config = dict(
    num_hidden_layers=9,
    hidden_size=768,
    num_attention_heads=8,
    num_key_value_heads=4,
    head_dim=96,
    intermediate_size=1536,
    vocab_size=16384,
    hidden_act='swiglu',
    norm='layernorm',
    norm_place='pre',
    norm_eps=1e-06,
    positions='rope',
    rope_theta=100000.0,
    rope_fraction=1.0,
    qk_norm=False,
    attn_scale=0.102,
    bias='none',
    tie_word_embeddings=False,
    parallel_block=False,
    init='normal',
    init_std_qkv=0.0221,
    init_std_o=0.00522,
    init_std_up=0.0221,
    init_std_down=0.00522,
    optimizer='adamw',
    learning_rate=0.000826,
    lr_mult_qkv=0.5,
    beta1=0.9,
    beta2=0.95,
    lr_head=0.00642,
    max_grad_norm=0.5,
    warmup_steps=482,
    schedule='wsd',
    decay_fraction=1.0,
    decay_shape='linear',
    final_lr_fraction=0.0,
    batch_tokens=131072,
    max_seq_len=1024,
    doc_mask=True,
    z_loss=1e-05,
    train_tokens=1061000000,
    max_steps=8095,
    dataset='wikipedia_en',
)
MLP neurons of a small language model. Each row is named by its layer, matrix (gate and up: input weights) and neuron, and shows model dimensions 240-335. Each number is 200 + 40 x the weight over its row's rms, rounded and kept within 0 to 999. A neuron's up and down rows have the sign that makes its largest values positive.
After each neuron's rows, "fires in" lists the words (lower case) most often at its 100 highest values on Wikipedia text that the model never trained on.

L5.gate1520,147,242,167,218,173,187,159,230,285,182,187,147,219,186,222,216,140,245,170,220,191,179,211,155,163,144,187,272,162,263,221,158,212,243,210,208,193,164,197,172,239,226,229,208,148,239,194,138,178,205,209,220,245,136,212,101,225,202,198,198,144,241,276,171,227,237,204,202,172,156,155,191,191,219,160,156,154,189,191,251,246,210,166,237,180,277,245,116,237,174,168,249,200,155,202,175
L5.up1520,210,202,141,246,277,185,259,195,233,220,244,210,227,170,198,290,235,195,270,151,232,178,158,238,119,191,192,129,280,261,153,216,288,173,182,196,146,212,179,151,208,176,225,167,215,200,193,223,195,170,189,216,160,271,166,191,122,195,201,176,175,136,197,179,220,182,239,266,184,189,196,251,184,200,188,231,199,114,184,200,160,166,134,164,177,151,252,162,234,196,238,214,241,245,189,241
fires in: "during", "part", "of", "for", "off", "on"

L6.gate989,97,214,202,193,245,194,209,210,179,189,131,127,174,187,293,243,205,162,227,269,219,203,253,118,141,177,227,189,145,202,171,194,191,210,164,213,188,218,168,128,192,169,180,171,203,180,195,224,312,182,228,193,167,185,252,219,253,189,259,215,194,123,211,188,276,240,279,216,156,161,230,196,164,197,175,227,111,150,172,185,180,164,177,204,212,287,226,176,172,188,208,173,164,243,200,175
L6.up989,184,121,200,227,209,261,169,187,157,168,191,192,186,185,202,159,201,205,204,148,272,177,243,233,215,183,184,172,274,246,179,140,221,188,277,154,184,180,177,169,202,180,130,199,171,253,155,188,205,265,260,200,164,197,189,260,247,282,276,137,257,213,124,196,232,238,146,285,201,252,183,178,170,240,185,255,228,212,173,188,175,256,211,159,180,202,154,212,194,110,250,287,151,197,177,175
fires in: "is", "was", "were", "are"

L5.gate527,154,165,189,215,210,177,182,167,219,143,175,148,223,207,209,233,170,301,256,127,163,153,166,154,140,192,235,231,105,248,158,131,200,160,186,172,177,215,203,185,211,242,209,244,208,142,269,228,178,213,192,184,190,234,163,196,189,148,231,219,217,167,189,162,208,203,205,186,238,207,211,142,168,168,206,181,227,156,181,222,190,241,208,231,266,205,201,129,193,254,189,210,218,252,150,193
L5.up527,214,237,204,203,164,211,181,238,211,212,175,228,182,182,160,161,164,253,179,205,220,236,231,190,178,229,231,152,256,255,210,135,203,203,201,192,216,190,301,163,132,229,246,139,172,217,240,246,196,254,179,281,217,159,203,163,186,197,227,227,196,159,172,191,217,181,194,221,161,229,222,177,288,174,246,176,207,155,199,245,268,232,198,251,194,251,206,237,203,205,180,156,167,286,201,202
fires in: "of", "number", "few", "series"

L6.gate675,174,151,149,222,179,137,108,195,236,256,211,199,248,186,195,157,270,229,185,261,211,196,166,212,173,216,260,262,162,159,227,210,205,238,257,167,214,184,214,254,213,194,150,201,240,183,187,144,259,175,142,213,221,155,277,160,215,199,188,116,234,199,169,195,211,148,164,250,183,146,240,204,196,206,208,241,199,169,133,202,123,240,250,206,208,183,158,237,227,258,150,308,254,284,184,224
L6.up675,224,175,157,206,170,219,239,150,185,186,230,190,212,186,229,144,219,142,239,183,230,259,153,221,228,145,199,240,151,143,237,250,270,165,123,216,211,176,212,147,176,207,227,167,180,184,204,183,233,264,168,188,211,216,177,176,254,169,186,162,185,137,173,179,234,109,199,190,229,180,185,203,214,199,158,175,200,167,198,171,150,262,217,173,200,159,180,174,180,174,244,157,255,214,176,122
fires in: "in", "of", "hurricane", "20", "manafov"

L6.gate1023,184,237,229,213,165,137,181,221,223,169,237,106,208,129,172,222,167,192,166,177,185,268,204,205,314,160,217,253,186,122,146,234,210,177,140,210,197,218,215,213,211,188,179,213,227,164,194,205,190,178,209,100,221,194,254,190,157,258,184,219,177,263,180,196,260,160,167,183,206,182,181,160,125,215,165,186,148,163,175,142,254,234,210,242,156,180,157,179,232,203,200,135,110,147,210,191
L6.up1023,230,199,165,95,205,265,225,143,212,198,197,179,226,172,277,180,121,172,196,225,228,235,158,183,233,216,231,219,176,179,202,239,148,262,189,197,172,187,229,209,219,211,164,173,249,154,194,229,182,201,206,212,250,221,239,237,151,170,136,232,197,241,153,296,240,106,242,237,199,175,162,203,233,236,209,211,200,196,191,145,200,300,264,213,242,103,211,261,158,201,158,119,220,222,271,179
fires in: "from", "at", "of", "spent", "played"

L5.gate647,192,158,214,224,275,155,148,182,124,183,214,279,246,187,230,218,179,207,212,175,210,190,206,153,193,161,207,208,222,226,230,270,160,179,110,196,255,193,131,248,215,210,161,207,107,138,164,206,196,250,245,220,315,243,175,174,147,174,203,206,170,192,229,145,221,204,204,208,186,134,184,251,157,271,245,83,178,220,168,151,250,214,179,163,225,228,127,177,221,159,237,154,174,194,197,173
L5.up647,123,275,251,207,189,161,145,136,154,203,187,183,247,241,186,135,273,219,227,263,137,171,220,238,227,156,150,208,165,156,251,255,197,194,209,179,226,203,209,203,166,228,171,198,182,184,222,118,219,229,169,267,211,192,142,199,170,253,182,130,216,205,184,195,183,171,264,190,161,174,256,222,239,187,188,217,179,221,226,229,201,149,144,179,163,218,186,181,204,222,151,164,154,224,182,246
fires in: "of", "against"

L6.gate916,162,143,173,244,212,241,147,235,232,198,182,146,250,210,172,152,261,275,176,168,167,174,271,186,237,209,180,187,169,197,161,243,344,225,178,325,273,231,251,180,191,236,199,174,173,221,244,227,230,190,178,186,247,217,262,133,293,79,184,160,174,201,149,174,244,141,180,194,153,190,184,180,192,305,177,178,183,170,170,183,142,189,214,251,218,246,157,210,174,233,225,223,134,234,175,173
L6.up916,160,203,257,217,207,143,229,116,173,132,185,195,129,200,157,173,117,251,220,169,211,182,209,214,190,164,204,167,222,200,241,129,195,235,192,164,249,248,172,157,248,161,261,125,197,206,167,192,189,187,135,198,205,187,241,189,167,237,202,253,217,219,182,208,143,186,261,179,252,208,171,217,266,221,183,206,258,171,189,222,221,221,185,197,182,185,185,208,266,201,208,233,159,188,156,165
fires in: "of", "there", "the"

L5.gate667,124,211,158,242,147,173,165,154,189,134,126,195,202,240,216,197,196,254,262,144,176,137,243,155,224,172,198,154,206,142,160,173,153,194,241,187,197,220,166,131,215,192,162,195,183,166,141,277,155,207,203,231,202,212,197,239,188,262,231,159,194,181,319,177,249,243,184,168,277,193,241,176,150,203,132,229,174,194,145,187,98,251,214,214,193,285,91,169,197,192,214,246,230,195,230,200
L5.up667,220,172,189,136,239,243,182,263,207,162,179,233,250,236,224,190,194,237,214,224,236,192,239,290,191,162,181,195,251,207,172,236,235,274,153,196,197,213,188,226,220,243,220,236,192,160,221,157,217,208,151,250,243,163,184,185,186,176,272,230,210,219,127,180,185,231,242,217,154,127,246,144,214,228,191,219,198,148,179,198,214,172,245,230,217,175,242,229,204,189,217,123,229,165,207,209
fires in: "of"

L6.gate1530,209,210,179,176,205,259,183,248,196,212,186,208,217,115,147,242,188,216,176,239,156,190,120,174,169,175,168,185,145,168,131,164,232,197,152,231,151,230,115,208,215,125,213,228,202,150,193,165,203,105,180,138,109,204,185,151,158,251,161,181,177,219,214,245,237,223,206,263,126,230,168,243,120,223,223,122,175,221,220,256,294,241,179,217,166,261,222,207,293,151,229,222,171,249,260,267
L6.up1530,212,207,306,189,188,175,249,152,285,194,239,237,227,164,258,211,186,172,215,241,194,208,204,263,189,250,164,126,152,252,193,244,195,108,106,226,169,159,285,263,234,121,236,219,169,224,167,219,232,221,239,215,159,196,175,206,255,130,230,199,222,196,247,191,173,245,155,177,245,109,155,184,163,187,230,241,106,218,233,233,218,165,240,210,143,191,197,260,196,196,243,145,185,203,179,227
fires in: "and", "his", "on", "back", "to", "early"

L6.gate832,226,140,212,156,201,157,219,206,173,145,154,161,204,201,220,198,222,172,238,187,172,239,165,276,239,187,191,138,134,216,191,251,203,155,206,228,244,204,228,213,278,160,166,237,227,150,202,140,225,87,237,219,249,216,202,76,187,198,232,120,162,240,269,141,279,135,231,211,174,204,133,181,209,220,226,210,183,207,210,278,222,185,196,171,175,216,247,187,257,226,190,245,148,194,226,94
L6.up832,198,216,204,142,186,144,172,244,156,175,219,159,170,230,96,218,234,220,174,187,228,248,178,181,190,218,138,222,157,205,219,182,186,208,208,175,247,116,178,186,191,221,240,137,172,294,227,218,240,217,186,167,210,251,167,192,219,203,253,148,259,247,224,222,181,216,141,173,171,256,182,278,211,150,233,212,183,222,214,192,214,202,203,194,172,187,234,224,120,180,234,183,245,224,187,181
fires in: "that", "of"

L5.gate1098,147,175,197,223,208,157,170,203,241,204,124,117,221,287,217,182,115,206,166,260,182,213,225,180,160,274,221,198,244,224,233,201,190,238,277,124,274,225,257,248,262,189,229,272,212,173,238,195,251,194,161,299,228,201,195,182,195,208,267,192,158,233,219,200,210,179,150,96,170,192,159,275,229,161,156,284,228,200,133,247,187,211,176,214,172,193,202,110,262,181,154,202,219,162,193,229
L5.up1098,198,159,191,160,167,147,265,134,252,163,147,181,187,230,166,189,194,147,216,220,130,166,243,236,249,209,288,230,116,214,218,135,246,142,184,152,253,169,266,176,148,238,219,273,244,190,242,175,222,133,201,197,205,260,186,186,132,219,218,205,209,245,258,200,192,174,177,174,243,227,177,198,241,231,193,196,212,269,169,241,200,230,227,240,156,168,236,118,215,204,161,154,253,155,274,228
fires in: "for", "loire", "as", "from", "of"

L6.gate135,192,184,154,211,201,257,226,231,199,178,124,210,220,128,179,243,174,204,171,183,204,195,206,183,250,187,216,258,117,146,186,187,236,237,246,160,231,203,192,194,250,211,112,205,201,192,225,202,208,168,232,130,154,209,182,170,136,96,203,241,142,190,215,224,188,97,202,201,246,171,173,191,211,223,194,192,179,234,192,278,182,228,163,191,181,238,223,196,189,184,189,207,185,142,228,171
L6.up135,185,218,191,183,231,172,206,235,258,201,172,198,195,162,149,202,189,254,155,166,166,218,187,209,201,212,194,130,191,140,215,243,188,249,185,152,197,128,216,179,272,181,190,222,156,184,143,260,185,222,181,171,199,221,207,191,184,215,216,200,238,217,171,200,161,245,274,204,208,147,216,227,209,202,185,225,212,239,178,171,180,128,260,183,236,159,236,278,238,252,230,246,94,177,275,174
fires in: "to", "is", "would", "might"

L6.gate796,226,259,165,140,190,110,202,250,128,207,243,292,109,252,163,239,267,176,177,221,202,236,133,196,188,204,209,178,150,174,193,224,160,183,207,177,241,142,134,147,228,166,145,194,172,191,118,148,242,131,208,224,120,252,183,201,126,213,217,219,225,235,175,154,272,266,223,154,195,182,187,196,126,246,218,106,262,129,197,276,203,205,126,130,202,207,168,208,201,264,194,161,152,207,217,156
L6.up796,106,324,168,226,236,249,195,202,281,186,267,229,180,240,188,181,209,188,189,215,138,251,201,181,105,199,116,221,133,266,127,212,202,159,204,226,200,160,255,172,256,248,163,242,207,165,231,195,205,125,137,215,190,170,241,185,225,113,119,216,177,134,181,213,181,233,125,234,238,202,177,218,159,287,207,169,174,284,178,181,184,151,307,213,231,146,234,174,253,209,127,206,146,169,104,186
fires in: "that", "because"

L5.gate1017,226,226,170,147,260,218,231,202,192,119,196,167,185,231,215,182,178,235,245,218,167,219,221,129,209,193,155,179,246,266,167,162,207,146,209,144,160,207,108,292,205,166,100,205,118,192,227,267,205,187,160,169,235,184,177,174,163,238,189,89,239,154,179,205,225,199,230,177,189,258,154,261,148,266,192,245,164,175,202,181,187,156,188,154,208,245,180,216,181,142,198,283,116,248,175,190
L5.up1017,202,219,194,216,177,244,279,140,195,192,175,190,152,203,252,172,223,193,297,200,218,232,128,212,208,214,231,273,239,220,168,206,190,166,242,220,189,348,191,197,211,117,123,274,236,250,232,230,262,178,173,112,174,187,142,277,142,213,209,104,271,157,124,204,181,239,191,205,179,221,191,225,226,186,199,182,241,204,220,166,143,165,185,309,226,183,177,187,181,165,216,251,221,231,196,199
fires in: "is", "has", "are", "have"

L5.gate1467,157,236,263,166,226,244,209,191,183,160,223,287,248,289,196,195,235,171,231,212,224,238,265,257,201,200,177,191,148,241,139,285,132,150,179,254,239,177,173,186,213,228,188,192,237,272,167,221,164,194,205,236,196,243,276,149,91,198,197,165,173,191,187,158,178,234,181,210,146,208,221,228,132,194,248,218,173,278,208,238,248,176,154,224,200,161,215,178,174,105,119,176,194,224,150,174
L5.up1467,116,267,190,207,150,180,186,246,236,208,266,215,162,235,230,137,250,260,212,60,247,207,70,157,213,219,211,217,192,255,172,214,178,219,252,265,205,204,202,194,208,163,200,188,221,123,196,220,219,239,279,177,191,188,234,190,219,168,185,285,184,188,264,225,233,214,193,260,185,225,249,115,201,226,176,229,143,194,170,208,190,188,169,255,190,235,169,156,225,275,176,203,181,241,152,137
fires in: "the", "that", "this", "nz"

L5.gate122,171,239,217,187,165,201,186,224,212,199,261,225,205,163,172,206,218,183,147,200,243,190,152,177,213,293,210,191,188,175,182,181,225,168,212,200,212,197,185,251,158,173,225,168,231,226,176,210,218,118,182,179,202,231,214,147,119,208,274,211,133,230,176,208,268,261,233,260,233,224,209,152,250,213,217,213,181,155,223,150,218,201,183,196,253,205,136,185,223,240,170,268,137,224,190,211
L5.up122,148,226,266,168,234,174,217,194,216,176,184,218,183,146,188,179,244,193,223,175,176,178,164,106,122,259,176,256,174,166,234,158,215,171,174,196,243,196,259,219,188,189,229,201,262,247,208,225,201,115,184,239,190,299,148,199,142,245,114,211,185,225,134,165,112,188,149,212,173,129,263,234,192,209,180,259,168,253,216,217,273,239,211,173,112,257,228,114,242,155,243,174,198,198,240,220
fires in: "a", "to", "of", "has", "holds"

L6.gate1136,89,176,216,141,224,215,146,267,272,217,229,162,183,266,221,267,265,254,174,220,130,193,192,196,231,197,149,239,182,246,197,225,262,257,260,219,257,91,199,187,212,198,199,209,178,202,214,231,233,198,220,238,230,259,231,192,266,154,186,191,158,171,267,99,205,239,209,195,209,240,173,227,224,242,115,200,205,157,185,205,152,178,202,210,239,260,220,272,195,167,317,198,181,229,209,194
L6.up1136,256,187,202,208,215,257,238,121,196,249,182,184,194,226,222,246,160,231,182,221,220,191,218,164,180,181,127,148,231,135,180,179,187,130,217,244,199,123,145,165,233,202,138,163,130,114,235,224,176,178,201,219,238,248,181,144,207,116,146,204,173,199,193,199,200,137,260,214,210,205,151,111,241,189,222,151,176,188,168,259,168,144,217,212,146,219,211,206,123,245,216,174,155,220,172,236
fires in: "in", "on", "of", "under"

L6.gate100,168,173,226,166,145,154,159,190,113,185,199,178,181,168,126,242,245,269,184,215,246,113,262,178,188,161,157,115,187,246,193,196,210,195,239,183,247,212,177,227,241,201,157,221,179,213,180,201,230,236,175,177,247,209,293,141,205,157,233,161,167,218,184,138,245,221,245,214,201,302,285,212,186,211,155,198,181,197,184,208,145,191,175,242,175,216,185,208,250,141,214,240,183,208,169,155
L6.up100,196,146,192,260,214,229,248,151,121,211,194,195,256,192,203,128,216,192,297,217,254,208,225,193,221,120,142,238,310,242,225,207,232,294,289,202,217,156,205,211,305,208,188,181,227,172,106,205,117,168,245,177,206,170,187,174,178,168,236,148,217,201,227,184,229,134,208,292,144,240,197,196,130,292,243,214,247,183,185,218,137,218,243,104,195,191,191,191,141,178,119,207,217,154,188,120
fires in: "of", "among"

L6.gate1297,212,117,172,158,154,245,191,174,189,225,143,229,225,169,185,227,207,200,218,213,100,156,209,173,210,149,85,259,150,242,145,202,266,209,145,227,190,195,187,229,168,224,197,145,155,170,171,224,226,191,192,204,221,201,222,215,213,167,160,135,206,88,214,196,239,156,198,307,153,112,165,202,149,193,225,172,230,149,207,192,181,269,229,159,164,203,192,245,153,273,178,216,216,256,218,249
L6.up1297,139,205,222,177,230,188,181,236,284,109,207,247,228,240,147,152,235,136,138,211,142,147,160,186,216,286,245,162,205,205,100,167,109,171,142,278,166,178,205,194,158,162,179,171,231,169,173,208,188,241,162,175,283,176,154,187,191,202,196,183,208,131,198,207,166,203,189,261,222,196,162,236,167,156,215,196,152,208,211,208,241,227,231,184,142,192,202,180,206,263,230,230,171,193,318,203
fires in: "that", "which", "same", "100", "university", "where"

L6.gate309,195,190,229,100,168,218,155,183,252,155,170,218,207,196,223,250,248,205,210,254,232,162,210,171,248,200,263,109,166,224,244,183,190,270,226,88,192,209,209,159,193,250,178,264,184,144,198,186,228,181,214,212,208,196,229,150,232,122,284,187,247,169,150,232,240,213,272,217,141,232,207,144,203,194,179,210,226,179,201,247,181,253,223,200,249,219,179,223,174,159,239,186,156,239,149,261
L6.up309,207,233,192,220,206,228,207,198,171,195,159,239,176,163,243,222,226,193,178,217,209,229,161,190,247,261,274,176,263,184,191,232,196,256,189,168,167,247,268,121,211,190,178,172,190,202,178,165,256,218,273,224,120,153,211,146,170,204,225,198,169,171,170,221,198,223,187,163,183,226,282,176,221,250,192,216,177,191,221,208,199,197,187,170,253,239,206,166,157,136,220,164,86,235,179,140
fires in: "a", "the", "contrario"

L6.gate1477,179,162,201,195,262,219,202,165,201,203,199,163,179,185,196,162,208,162,218,206,218,131,201,245,213,249,129,224,197,194,240,94,241,218,171,180,107,171,144,192,233,286,161,249,175,209,271,258,263,244,312,199,172,144,210,233,246,173,182,228,164,132,158,183,250,270,175,187,197,162,197,194,191,157,85,188,253,192,181,179,175,237,191,224,142,216,259,36,212,149,198,213,210,237,258,188
L6.up1477,243,221,252,234,193,173,181,132,178,248,241,185,253,177,147,113,182,246,242,222,232,192,157,242,165,188,201,266,218,234,179,188,161,295,240,213,198,150,168,136,198,238,264,199,209,131,137,131,178,246,178,253,109,252,228,180,244,251,264,125,127,274,202,192,166,263,220,251,220,130,208,247,226,231,231,265,279,214,189,274,215,243,201,131,152,169,175,200,203,230,245,287,164,152,237,209
fires in: "s", "its", "the"

L5.gate844,132,175,142,218,175,199,170,222,159,203,229,192,218,246,140,206,202,138,191,234,204,206,195,258,170,247,167,181,253,123,186,187,185,272,190,187,206,284,199,197,217,216,179,189,204,224,237,193,212,165,208,231,230,210,230,234,233,230,120,82,242,206,165,166,198,185,229,199,230,191,193,190,145,243,209,247,205,236,131,219,189,210,179,243,284,196,197,138,184,167,210,160,197,149,161,184
L5.up844,147,222,165,196,156,219,226,146,217,218,220,246,219,251,205,225,235,195,177,217,211,132,204,150,234,155,107,112,221,215,251,212,184,239,208,208,212,164,187,219,139,188,162,235,173,220,258,170,212,179,199,213,177,218,215,154,171,207,192,207,173,220,192,217,201,189,173,241,236,185,189,198,215,202,229,180,273,250,223,231,179,264,184,165,271,216,178,168,220,191,244,200,205,193,171,210
fires in: "of", "for", "lighters", "in", "and"

L6.gate467,179,149,203,142,205,218,212,234,214,210,154,253,257,172,192,256,150,279,157,218,238,161,191,154,263,248,200,293,206,196,145,102,181,140,162,308,156,227,196,216,225,287,243,171,127,235,176,149,188,154,162,195,213,140,185,249,238,170,210,184,189,96,200,185,229,215,206,223,203,198,170,194,240,280,271,182,188,119,229,204,256,139,176,157,142,182,157,162,175,260,183,197,208,229,249,226
L6.up467,225,164,157,162,228,189,242,231,261,131,209,201,211,159,215,268,146,250,131,223,175,240,259,207,187,238,229,206,226,255,186,192,219,258,159,164,247,263,173,216,246,296,180,224,229,259,236,180,183,182,293,212,203,175,144,263,146,126,189,210,175,164,209,243,282,154,195,131,199,263,228,232,183,176,202,208,175,85,238,195,167,163,178,265,215,157,121,151,250,233,193,218,265,185,155,267
fires in: "which", "it", "that", "who"

L6.gate700,203,194,148,181,226,264,206,173,213,153,159,234,214,160,288,217,235,232,135,227,226,170,208,206,203,167,265,226,179,138,210,187,104,200,170,172,181,243,151,235,237,210,222,276,253,146,251,155,200,141,247,209,204,161,227,228,233,242,232,208,222,214,141,196,241,232,232,194,182,212,214,231,225,189,173,234,213,153,184,162,145,194,118,203,156,214,175,175,174,185,214,204,224,290,147,260
L6.up700,196,206,202,149,235,208,188,186,208,185,222,304,148,175,239,269,210,201,219,242,231,230,209,201,170,161,203,253,240,210,292,199,158,237,172,237,145,180,172,215,238,251,182,220,270,205,263,157,165,240,291,209,197,107,181,219,175,173,227,188,248,206,195,120,241,187,193,76,206,218,174,197,173,242,190,265,179,165,182,129,202,113,158,211,238,138,199,178,225,251,194,253,170,206,211,227
fires in: "the", "a", "his", "augustus", "one"

L6.gate584,187,122,193,212,239,234,212,208,240,222,156,225,238,267,196,188,207,145,103,214,187,188,183,256,140,246,237,210,201,193,192,207,252,155,250,228,236,246,126,194,109,235,177,230,181,179,203,173,244,235,198,210,234,275,175,176,227,177,206,217,205,231,146,193,256,262,191,196,196,224,156,187,127,173,225,157,200,204,203,156,193,206,176,197,154,215,151,164,179,176,162,186,290,201,262,181
L6.up584,105,196,215,160,216,179,271,212,153,178,121,153,234,145,251,210,187,213,211,218,194,194,172,228,302,171,242,214,264,169,132,248,159,77,192,152,230,215,134,256,230,208,164,186,198,158,235,209,176,240,266,224,218,195,187,156,90,271,214,189,211,195,208,189,157,214,220,174,170,156,197,176,226,191,218,218,235,162,251,136,179,208,147,189,201,187,205,207,245,263,194,246,178,101,221,207
fires in: "which", "that", "who"

L6.gate1097,147,90,252,194,194,252,292,121,243,231,174,260,284,230,172,174,132,221,193,221,199,243,226,216,131,145,183,236,134,208,219,148,221,202,168,202,219,229,234,224,195,188,225,242,218,219,177,182,218,225,161,189,191,214,224,213,198,186,220,250,215,228,177,155,227,209,224,165,214,112,199,216,111,160,181,232,207,182,208,184,228,201,206,179,264,211,137,223,176,236,202,198,155,251,257,236
L6.up1097,223,237,219,177,204,258,185,203,252,241,207,207,266,174,236,195,170,278,175,219,176,193,171,226,236,195,172,272,176,209,178,218,208,187,124,206,245,242,221,185,198,214,255,158,228,206,229,147,117,223,260,175,219,186,192,197,185,193,187,236,252,247,148,232,128,223,157,174,164,173,143,195,158,203,261,223,138,183,195,228,250,261,150,117,204,124,179,230,180,160,235,186,234,187,237,169
fires in: "for", "at", "same", "in", "mudpuppy"

L6.gate1151,222,175,180,200,236,139,189,179,251,225,152,198,259,216,171,216,149,228,232,321,153,193,170,185,222,206,238,195,196,192,244,195,193,149,218,143,168,201,221,176,209,104,149,274,238,158,243,142,213,266,156,209,235,216,256,178,220,163,199,142,165,243,228,223,193,183,230,188,168,226,216,229,167,230,215,173,206,182,190,205,187,248,174,110,214,150,193,154,228,196,152,202,205,172,213,200
L6.up1151,179,203,216,290,217,163,207,158,188,256,178,161,221,161,235,151,255,201,283,167,197,126,202,214,238,183,221,235,243,186,197,149,218,185,122,176,198,292,195,177,232,157,181,210,197,178,193,251,246,231,243,189,152,149,243,214,233,220,95,157,165,175,211,270,222,209,177,259,212,217,314,160,179,159,197,166,157,224,215,204,181,241,183,192,246,297,149,224,232,177,225,208,133,159,101,269
fires in: "to", "of", "for", "on", "in", "by"

L5.gate258,192,239,191,135,289,218,257,233,149,243,138,183,165,227,219,203,134,199,196,266,230,204,170,205,205,235,188,195,128,244,262,242,220,211,187,198,197,201,248,230,200,193,180,131,205,228,199,188,207,215,181,222,181,214,223,199,194,151,151,236,192,263,246,198,107,182,296,262,211,189,195,199,166,213,210,106,182,157,197,247,193,212,246,210,201,248,184,188,246,238,186,229,210,197,307,199
L5.up258,196,272,223,270,186,221,197,208,197,233,255,256,240,238,238,172,237,147,251,157,199,236,199,176,219,276,193,159,222,216,224,259,240,149,179,232,167,186,190,270,165,222,191,240,275,160,179,245,205,115,161,190,194,201,142,196,220,232,175,169,211,200,185,159,237,149,316,222,249,201,219,174,257,226,204,286,181,195,179,156,256,194,174,193,170,196,267,182,203,176,242,192,197,144,214,174
fires in: "to", "first"

L6.gate149,145,214,221,180,209,190,234,171,201,231,182,212,140,206,183,186,155,166,178,144,213,172,193,127,125,270,239,227,230,223,189,204,170,258,212,210,170,180,265,196,191,222,112,186,270,238,290,213,239,164,232,199,249,179,173,192,180,211,175,191,108,253,246,124,205,265,141,147,199,200,173,200,117,232,237,172,161,216,219,199,145,199,174,181,202,220,198,134,291,179,240,174,249,206,219,189
L6.up149,215,154,201,222,190,255,161,245,197,175,189,133,138,181,151,245,245,300,122,244,238,233,175,107,229,150,200,205,274,209,153,168,243,233,255,185,202,147,240,183,156,200,222,217,222,188,197,244,209,156,192,243,188,206,177,196,191,216,193,221,199,188,199,192,214,200,186,198,104,168,147,236,157,190,229,269,137,243,199,201,154,146,251,325,190,243,169,215,230,231,297,233,203,257,138,256
fires in: "of", "the", "for", "at", "led", "founded"

L6.gate1005,200,226,176,135,272,207,283,203,226,181,183,180,227,190,172,256,142,212,212,238,199,272,190,188,193,229,210,192,249,224,174,179,211,203,187,207,198,132,185,233,192,174,176,250,202,239,158,186,184,156,200,264,217,231,135,213,219,169,180,161,143,177,242,195,190,214,176,259,141,231,238,228,218,188,259,204,157,224,199,183,109,164,111,256,199,242,223,159,257,168,162,146,199,264,198,134
L6.up1005,224,179,162,211,218,281,211,260,220,183,120,187,181,171,163,233,186,163,201,288,252,197,190,188,53,246,174,198,245,230,175,234,228,127,207,214,196,169,173,162,132,221,225,241,185,239,248,223,271,163,196,220,194,185,199,150,218,155,148,234,207,273,249,133,244,159,238,121,211,197,197,163,166,189,215,195,153,164,189,135,260,187,200,264,177,144,212,188,262,159,189,205,235,189,186,125
fires in: "on", "that", "under", "from"

L6.gate471,133,102,151,223,191,211,198,205,200,150,105,307,251,204,152,185,150,166,143,270,240,129,198,243,203,207,247,183,273,133,161,177,211,181,225,234,177,265,120,223,165,141,214,223,171,225,205,224,170,185,256,247,237,233,187,237,194,172,239,286,179,218,183,238,149,230,220,158,173,139,205,209,199,205,252,181,196,124,200,248,245,220,172,180,246,243,241,216,245,235,202,193,164,185,221,155
L6.up471,182,146,179,195,192,232,224,202,251,211,168,152,226,248,193,242,187,175,177,214,205,210,214,225,203,254,160,258,279,256,200,225,203,130,288,188,176,219,156,250,229,249,207,265,275,215,184,195,228,129,262,227,162,170,213,258,176,170,229,211,228,181,243,223,262,196,225,257,257,182,250,245,197,195,158,239,244,170,157,166,217,179,120,177,204,209,188,169,176,216,170,279,178,189,289,242
fires in: "that", "which", "he", "who"

L5.gate1522,201,217,231,193,145,136,153,231,224,147,221,198,174,238,230,225,245,231,174,175,220,201,234,197,236,228,222,184,209,204,149,196,209,198,238,176,155,200,244,201,204,201,268,259,249,52,159,230,177,206,297,173,188,221,142,161,188,221,194,248,155,187,218,187,202,251,154,201,233,207,175,185,176,188,141,224,133,143,123,229,213,242,166,201,200,234,119,165,86,186,222,207,167,214,255,210
L5.up1522,194,287,156,192,241,226,211,162,231,174,207,220,180,240,192,176,150,195,231,164,213,203,192,208,249,127,226,141,174,161,234,225,209,208,307,141,111,191,201,221,173,183,205,183,207,179,206,193,190,157,250,233,231,259,229,180,201,192,206,227,80,178,163,242,228,164,207,169,231,180,239,176,157,225,190,219,153,172,198,143,190,287,187,236,217,239,202,152,120,191,203,199,232,184,123,180
fires in: "may", "january", "march", "june", "april", "february"